python train.py --num_attention_heads=5 --num_key_value_heads=5 --head_dim=64 --norm_eps=1e-06 --qk_norm=false --attn_scale=0.125 --bias="none" --init="normal" --beta1=0.95 --lr_head=0.00411 --max_grad_norm=0.5 --warmup_steps=200 --schedule="wsd"
MLP neurons of a small language model. Each row is named by its layer, matrix (gate and up: input weights; down: output weights) and neuron, and shows model dimensions 16-143. Each number is 500 + 25 x the weight over its row's rms, rounded and kept within 0 to 999. Numbers have three digits each. A neuron's up and down rows have the sign that makes its largest values positive.
Before each neuron's rows, "fires in" lists the words (lower case) most often at its 100 highest values on Wikipedia text that the model never trained on.

fires in: "in"
L3.gate28:498496530503479497523480492493473500497471511506547485473499492516487483476497479541567481474533474511474477495499491462490521497525455522494568502505462523514513501479479494517493490529492532538534501478501483449514499498493469536550512502494505497508509491467463460511482506498522508494544503442490567483495491481481469495532508496483515539502505481493528524518503549477526523494479
L3.up28:437506505485516456504482497491495504503483516484502502481520487534488505504566488502529498510527492514456527529487500483499486450534486497502520481564486519451472498469514530481510498513510487531534499486491504556522490522511511482536529520454485485527474473488511526436495539562525531528547508501535473508486512491488522506483516504466454505516524450559505478476478518515485500507497
L3.down28:496466541533485516474503524502512499503486494513495482469468529505513533509492493485490515440503543508468453491506518510506504494522544498523519486475497516561538453498501485523469472492491500507509510467476535540509519498478492511529509458490487456466489510470504489530520497499524575467474525512472503462492490503489448525506524506499461471479517497496524494477513505503519485519517

fires in: "and", "or"
L6.gate446:521483510530464480545550531489558477476531473454518484499547517521510474515500495532465491514512494516491478498489497497537483537506490524503518481512509496499524513508492506501490477493505506468511509509473515514448514486511465494455542494519496469488505524503479479492536471461467473517512497499478505482515516531486510495471496487480491499538484497484485466472502480505533540484473
L6.up446:485511515464542518473486502540450524505510477494557501532478474511511513503484458494525518492480509495480458511522526488546516531488506503497480491509487521539501497458471495500476489516491537504488514493471524483524471540441552456481514487484494537503481514518505509501495543470505501501516480474510506497505472524503491470488480489518514488458480539463529504471458525489528513484501
L6.down446:478519509463482501489479476495473494506501497523539540519497517508518532490486473489477518461475534500492474547531485491464508510513492472483503468504531524500504489510509522485536530550513514503497487488465473535509507512478511510492515490441488519480457498504493521486498518482506490544498494497502496494483452550454516501507514504518508494484498476492525463520473491484513493551527

fires in: "of", "in", "at", "center"
L3.gate97:533525518464498447477502528476516516464570513472475451471442480478504543511474490524492446522527481515479476501475511470499525515486560474496497507564466494547528517467533499530491491521494510495493472510513504484520521458505494500510506488474520452463517517484518512482495508484493529444483563470528479482527497478536451508449537525464513512517479521467530473513518492481511450499515
L3.up97:527485486498499504481513502528503546526541518476519459547518482471477527509491463501523517490456503514500499517491453527479489465513446511515553466472497526488489506555522477533521504470494493531493449509493502543485549492499510457519521510469480464470484526473535498483469502521465541511517525488486481491480466524504498516483490520507501428502530491525513441457475501542504474530514
L3.down97:510497514511539501533496529509496495508519492521488506480530559517505522475528478470528525525498474478491416484482474483464451460521488497540496504480494481503511519492511503472495521503522520490524494494465441465492529460511420509466522546499484462520476475548500483462493506490501507485499498488476489534509476502478446500479495531487519520497470531545492518498507462500503468498514

fires in: "was", "is", "to", "would", "has", "had"
L7.gate150:519487525489472462521470498498494514519533489479513508466504489486504493456456540504544522546476521482486531532483509459463478513503490538488469464479480490526503511520504510511515495445519511461475497506514571520529480535525543505501486507485527532459544493494477525483536536505481484513503483490492500526532480490508522496509486459553535504535480483483525525449517498489496495522452
L7.up150:538529549522465494553478490441510526551565471531505498459508482481494496456488549488493531513494487461510504513476515457502517472480483487468523452493530481469502513511483466468518470521514488502477496530518519476549478551505519483465457530465521476486509487481526557465496515498512483519475486497462499494536506484455468505472505477495524475530492518495564496537516500494524491490498
L7.down150:548507498524519432535481484498484532506503514525420531500531526502486444510466509545497537499515509558495488501511519484484498535464494506515477411487503474518538509503507499472494484511471511496497542459531509479513484496476501499532461475523528528493503537524470498511500495508460546506510494489514500516505462531550442490493458489494521503509489540516534541526489503487508503476479

fires in: "when", "year", "that", "so", "season", "ensuring"
L3.gate552:510492499508500487485494540500500514524538488488479509500530478510503487507502484534520503462493553492497511504439535496505463536552509513521498483502491492505499501530482496533494504457497468502540504487516507497534458520494474426485506489508538513444528484522507539483485495512464525489505481498484478549508496499539506493508497496495502516472510565502503518479500514477516443501497
L3.up552:508502479481512481528503494491479448541483506516507497521523459490530513487512511521528519543501469512489471577509523538483506450461506480488489529477507501481491493456539471521495459499528485491445449538476481468456537546481496488466495488522475479500528512513475499562494519483492523488444445486543541491500531484479492491507482498502500466504469475499477530510488460523493511501444
L3.down552:546466430518480503549522465496476467506527517482522478511505492471554493521531502531500511517495452489515442472507512537488474468507485507482505524492481494491482466508538504469527484510500538516508482491498493499470529523478487573474537480512478488520496532540496491514470486490525496512511488467489543518483534492469502514491531508531499483504502502493514515530508483477457509547512

fires in: "was", "is", "were", "be", "are"
L7.gate173:487481488480473472478489498542524503462483494495524461485486525496482496546499528532535536493534511464520512532521486497525533500499482537518519502508465566487494557490523527542504536492528531506532521452516476519466490468492515501493488494498497489483499471520498506504478488485520500503493513505510487491508457513497488470536472493494459491438522475504526539495521550536509508482514
L7.up173:528470514468499510545542490470518444520541506518527512489501491457494536497511489441482502515490487467507503554498514541475473450506486520496478455502515552475497507445520497504519510470496478465477465510540497504492497511543492485529505509481470517475460482468533509548485487524515516519486479514530512503508473481508455464494466492450535479533519529501518484484487508509516506470513
L7.down173:529495541538468503484515521500491504509508545505487522553521490479476467513535483507503528525482484544511510479509527551491497496491515474479538479541488483459490474457510505494519535505531490437500493482529484468464491519461493511476519507503487487549486493471536438496470502480467486508554511519496551520535444530437481526464495496488512508542490531506486537507505519473513475491527

fires in: "and", "as", "who", "have", "had"
L7.gate371:517496511527492524524480490531509503477477499508506517506506488510538490534512491553499495520527512481503427508492502479506476520489509471473497469468558518516505452473482501523476518501510546475503491506508518524489523527561527479492486453461519500478495457483510464537483501507496473459519529503477505484491527507556471556536501499486516482516493506488477516470549465489521504497455
L7.up371:554518536516497509521443502495471517519496504494481497510578525510511471472496492540468528537517521535483506513501503500523491537518475508472472450516529472512524536509503503539515464496489507492524524472526485548449474468533513486471532458443471537490452473502512523501461513539512537506517489539445482468524478539544471519473514488508498476474486477536490492455527556458490554503462
L7.down371:481499500501477512516524489507528448496512487498514471489520481521481523543511519512532507467509450492496473489479527506454471488489510492468529447489514506521503484442489489483538507509539518477516463495459533499511503476514491516504532463453474522494507469506484491492540524514444482474472521486464527520481542450460469485470506511491515495501491504513515553539536532471462526505496

fires in: "and", "is", "was", "an", "or", "were"
L6.gate204:509541525520484520543494506517474541492483487493517524490461505484450512515499496516475524513471509521515463517496505501528523529438498474480498504518484513501509516519456514459485495458493485525486490501492575544532525515486503507520529507481480461480482519499499483505492508524507533503547456494562490524508467487517530507445496488500533511475521514464510506535519515559531516478492
L6.up204:478528512471522469494495502534517484530421500476484473522439498505499475512552500469441480508486477494475480502486475517519501509467504487468479447469499531502483488490471463517516489520493489558488533520490509539509428528477502539479512484515464517513572514485465516515528447530470481512529509515463490504495484503498458531473484490452505470507470523455485488517518500499508501444478
L6.down204:481485474490526482460490504485524481530517491523481502480505480482517505444476497517513493519527520473476457543506521482483476497497477455475529478515514538478489467463481479496521461497525490476478472473524488481490465453523516484499505495509479507469523532488498511508479504453449518494504484504467487514491572504507505496520467523488492483526504489476528537473505495478508500494462

fires in: "it", "from", "him", "time", "seisyllwg", "album"
L3.gate651:517497522488510531509470509529492498511521476516483519470479528455470531508543478521491518497522500467490470515529506560515480512482477515507480495500536459525508526491484505496512563487530515444498463556524473521453519452501508516484516453507473496494514488483505544492474515516491511501469460527511503485519529508515510544506539520498510542482461520513448529499526496452538545481523
L3.up651:472549515492520514529521506487456483476504473544500506456520553554541513486462485472465479488524504467463504569485536476521493514480474467572452487529485528501510541462463478501529527489526477525532488510532542534504533478500484488488504497537490473513512513481532531507535518450469524533484491533510516464474452503540536512523513503485530501523463485489485494499501489458489473531501
L3.down651:508499503518496465454490513527507501472489510560479543505484432509516491506517512504501481440502503500554482507487487474471528477533570494475547478520501499524487488501500496513498500452552508540471504523487510487526539496489475540520493507518520484501504525485463490523501513542515516477509520470498476512490504513470534519447488490472530524489558487498515488512514465511473513458511

fires in: "was", "him", "is", "been", "keep"
L6.gate620:483475518482534490541509499519490495521467514484526530487513534500457444490510459500460537521500511477475463512516513522532504484511479482564509530493478520528497517479488486473518502436489472502503466476517530507443535512490512526496534460521490495517548530509487513473491511480508511481526519482518527505445535507501511555544493536486531460526478461492527498530506518465484474510513
L6.up620:524475525487512485522487487501479468500491549490458490498502492503501490550499505482520492547470516493496546517521502455459503519486500518441474462495502532522516531520456497506517484542504515553485482475485512496491460482496494519496471504489487458513492475487519504455507510538534486501497488505434502475502485512520492505486497487468544534473467494521514520496467492500484519468488
L6.down620:492482503497487509487471519525490532496487501544490499455541474481483520508488494454508532482539469459490493490441541516453481485521476491503450462532516509444482519473523495502510504462507496520481470503501478508535506523474541485571539494518499501476521504518483504524491465517486504435522505514500540506478459548489524501498512533520509496487530484499524484473449513531491487445485

fires in: "was", "were", "then", "is", "are"
L6.gate533:531500526470508529544491464493536530523499524493497538523478467442466508478503500506463502532495497472517489510526514482480504495490485538486467527506502480526493535474452488497485526496450549500500474488531509556485481479540498503502518437479506495485536536533465479491488496522476498524535479505534543481482493484508498480475490493512498469529532481490492504541513492514500528454508
L6.up533:466477507526511490525490461513501453514541543519496543514524515509502501487520506547475496482539520497537495512507462447514488527511507499446484490530468471521496523525462485522475523526460482495489516490487518521495476495496513471504518520491461471481491522522507503546488513495481475475471539484459524501429466479511537522471541513467478490521515468534526528499511482465503489522490
L6.down533:474491494486491535503479517500472553482475511544517471497539503543557506506508517471502438539510501535504518507472478505480493508571494490483483456521477529482466482525483510495483512477543517480527479468493460497494459506520489503510475470503490488507498479513503516510517546536475490463537488460471515492481479463511474475482516526527495466493517447500522478492519506488487504510512

fires in: "was", "is", "were", "the"
L7.gate394:473504466516529514498524501502511495508551492550519506552502451457478489478486518480521481512519473498495491454509507487436504504506522514523501457546477499518473515528505500487469497464476533541510494537484512532518505485500517480544489476513468531488529530513470546530538500522501442499573483481517520507496500490508506471487482524529499523465501498544499514495470517478476521490479
L7.up394:532492474502466476517504494490506485494511503510512530481494484481501501503480499490479523512496474524527506544506490472465510480517504516454493506498530471481490521493493477469487463504496509482479487515474514496474476510515519492534499526494514510504449543505461530465547485511509461505544463514495476462515525497422507522550508494526523441501566503505510487478504483437466488474490
L7.down394:525481494493525485514477466535488525515464549499501509504460497557519522488532482494510472502468506504512472527510481491458524501482535468455511467452509531460453501495509518481504502502537484459487489466518497517477468540490444511468473555486511489474501519472499470556495511498502526541520524465471469516523463438460498509480500509491433505486514458457501487516506532471533506478509

fires in: "in"
L7.gate489:466501511542522525536536479483497489479477491534505488482464499461524481505501524491513526515557530495529507508491452524496448538494478507523471519541516483512470509498511515528481495539520506482546539452457478517467463524497474498515494497473473521502498513513488494531511502499493533504494490478496471527486456508518515523528519467499499475504519531499483512507449506464532467536492
L7.up489:473464507488499527489457493520518479506487479486496477455469473525514494490465497486546520528497476496514541551437545508492478492504485512512493512422475419477511476548518489495483471542431479449455546484511500483491485513511525453524488520519500508480506487456542493496500490508522480491538484457491487507463479524462488501516515500472522451473510567532515491502501499529513523471498
L7.down489:546504478514503475481440511530488512518503514474482483519485505475482472488510474506466526560461505469541508487524519514533529472472476559475492464495539566499527497478483492491510485480454484529489520501511497505515503543485539460483522482521507466467476490542502482488521505551499478471484497482508475501538449507534494475490507548457492463504522513484501541511522468488537484491512

fires in: "was", "is", "are", "be", "been", "came"
L3.gate41:563517495480463566479504425537499468456494511466529530481491470506504518452485487513518513475512480478489466465484554495548497454499467495518507538505506479514521478491518515534494501456468513488510509519495459524463511497514498469528488490511483527487476520514508552484471531543507487507496493514508490506520540513538511502447500541514526466530514454507522530474505467492515482498529
L3.up41:521486499499497508493518523478522492480520542462551480498526504519469498518520499518530514482503428505528535476494539533499451455468499493476474511444552522540498538501471463479407500528480535461495475435509520475470548491531491500495463493472508520495529531488530468528490477532459507492471529514476525538554531506480520537472522465500516512560496457508506527477502486483489529506463
L3.down41:494488510484473498532516517521502470499491527487499452509452489518477539527492478588553537540515513524500446499455534501523529533459547504479490482480466492504486509509520486521534498518484462502478509493464481483514553509561481495500516508499474508536528511489496527503543489498494483452478504487515459511513508462533459498477470472502504463475544484521490515482525459481481511525520

fires in: "as", "so", "how", "what", "that"
L6.gate562:543466511504540524531516455493524489500456480495484526511535533508580463522501487495478526469493443495458503537481533501494514500522486491521496531496478523492480521538521481517489459464490530476465485482528506457511451510513498504522494451501465562521496518531528501519442509505482484472490489506472489456494474511509513479492480510478508508500507528556492458516533446486515521488480
L6.up562:505470489514542480493516530497507494500502501493499529518508487537485471522478526485498489474550502455504516469485539516506515535505508508508494499493483521519502445491523517496461517508535493515532480479456494503468561492513499506523511474511479469504548512501488517481518502489465478523497464496491502492520536429519451464554549502505496525533526524515494498482499468516492529503469
L6.down562:477472523503481479536517526450498482525523500470524497460495536512517457472486531546499509448500484534520485481503470484476471531484501529514519554513549532537512509516479538517505509473502528509453511444488524489501485508508477499502464483554490506545527490481495432543496489528505483487481489505533491495507536437506507522499532510506468523530542533516492476471520507509469515467470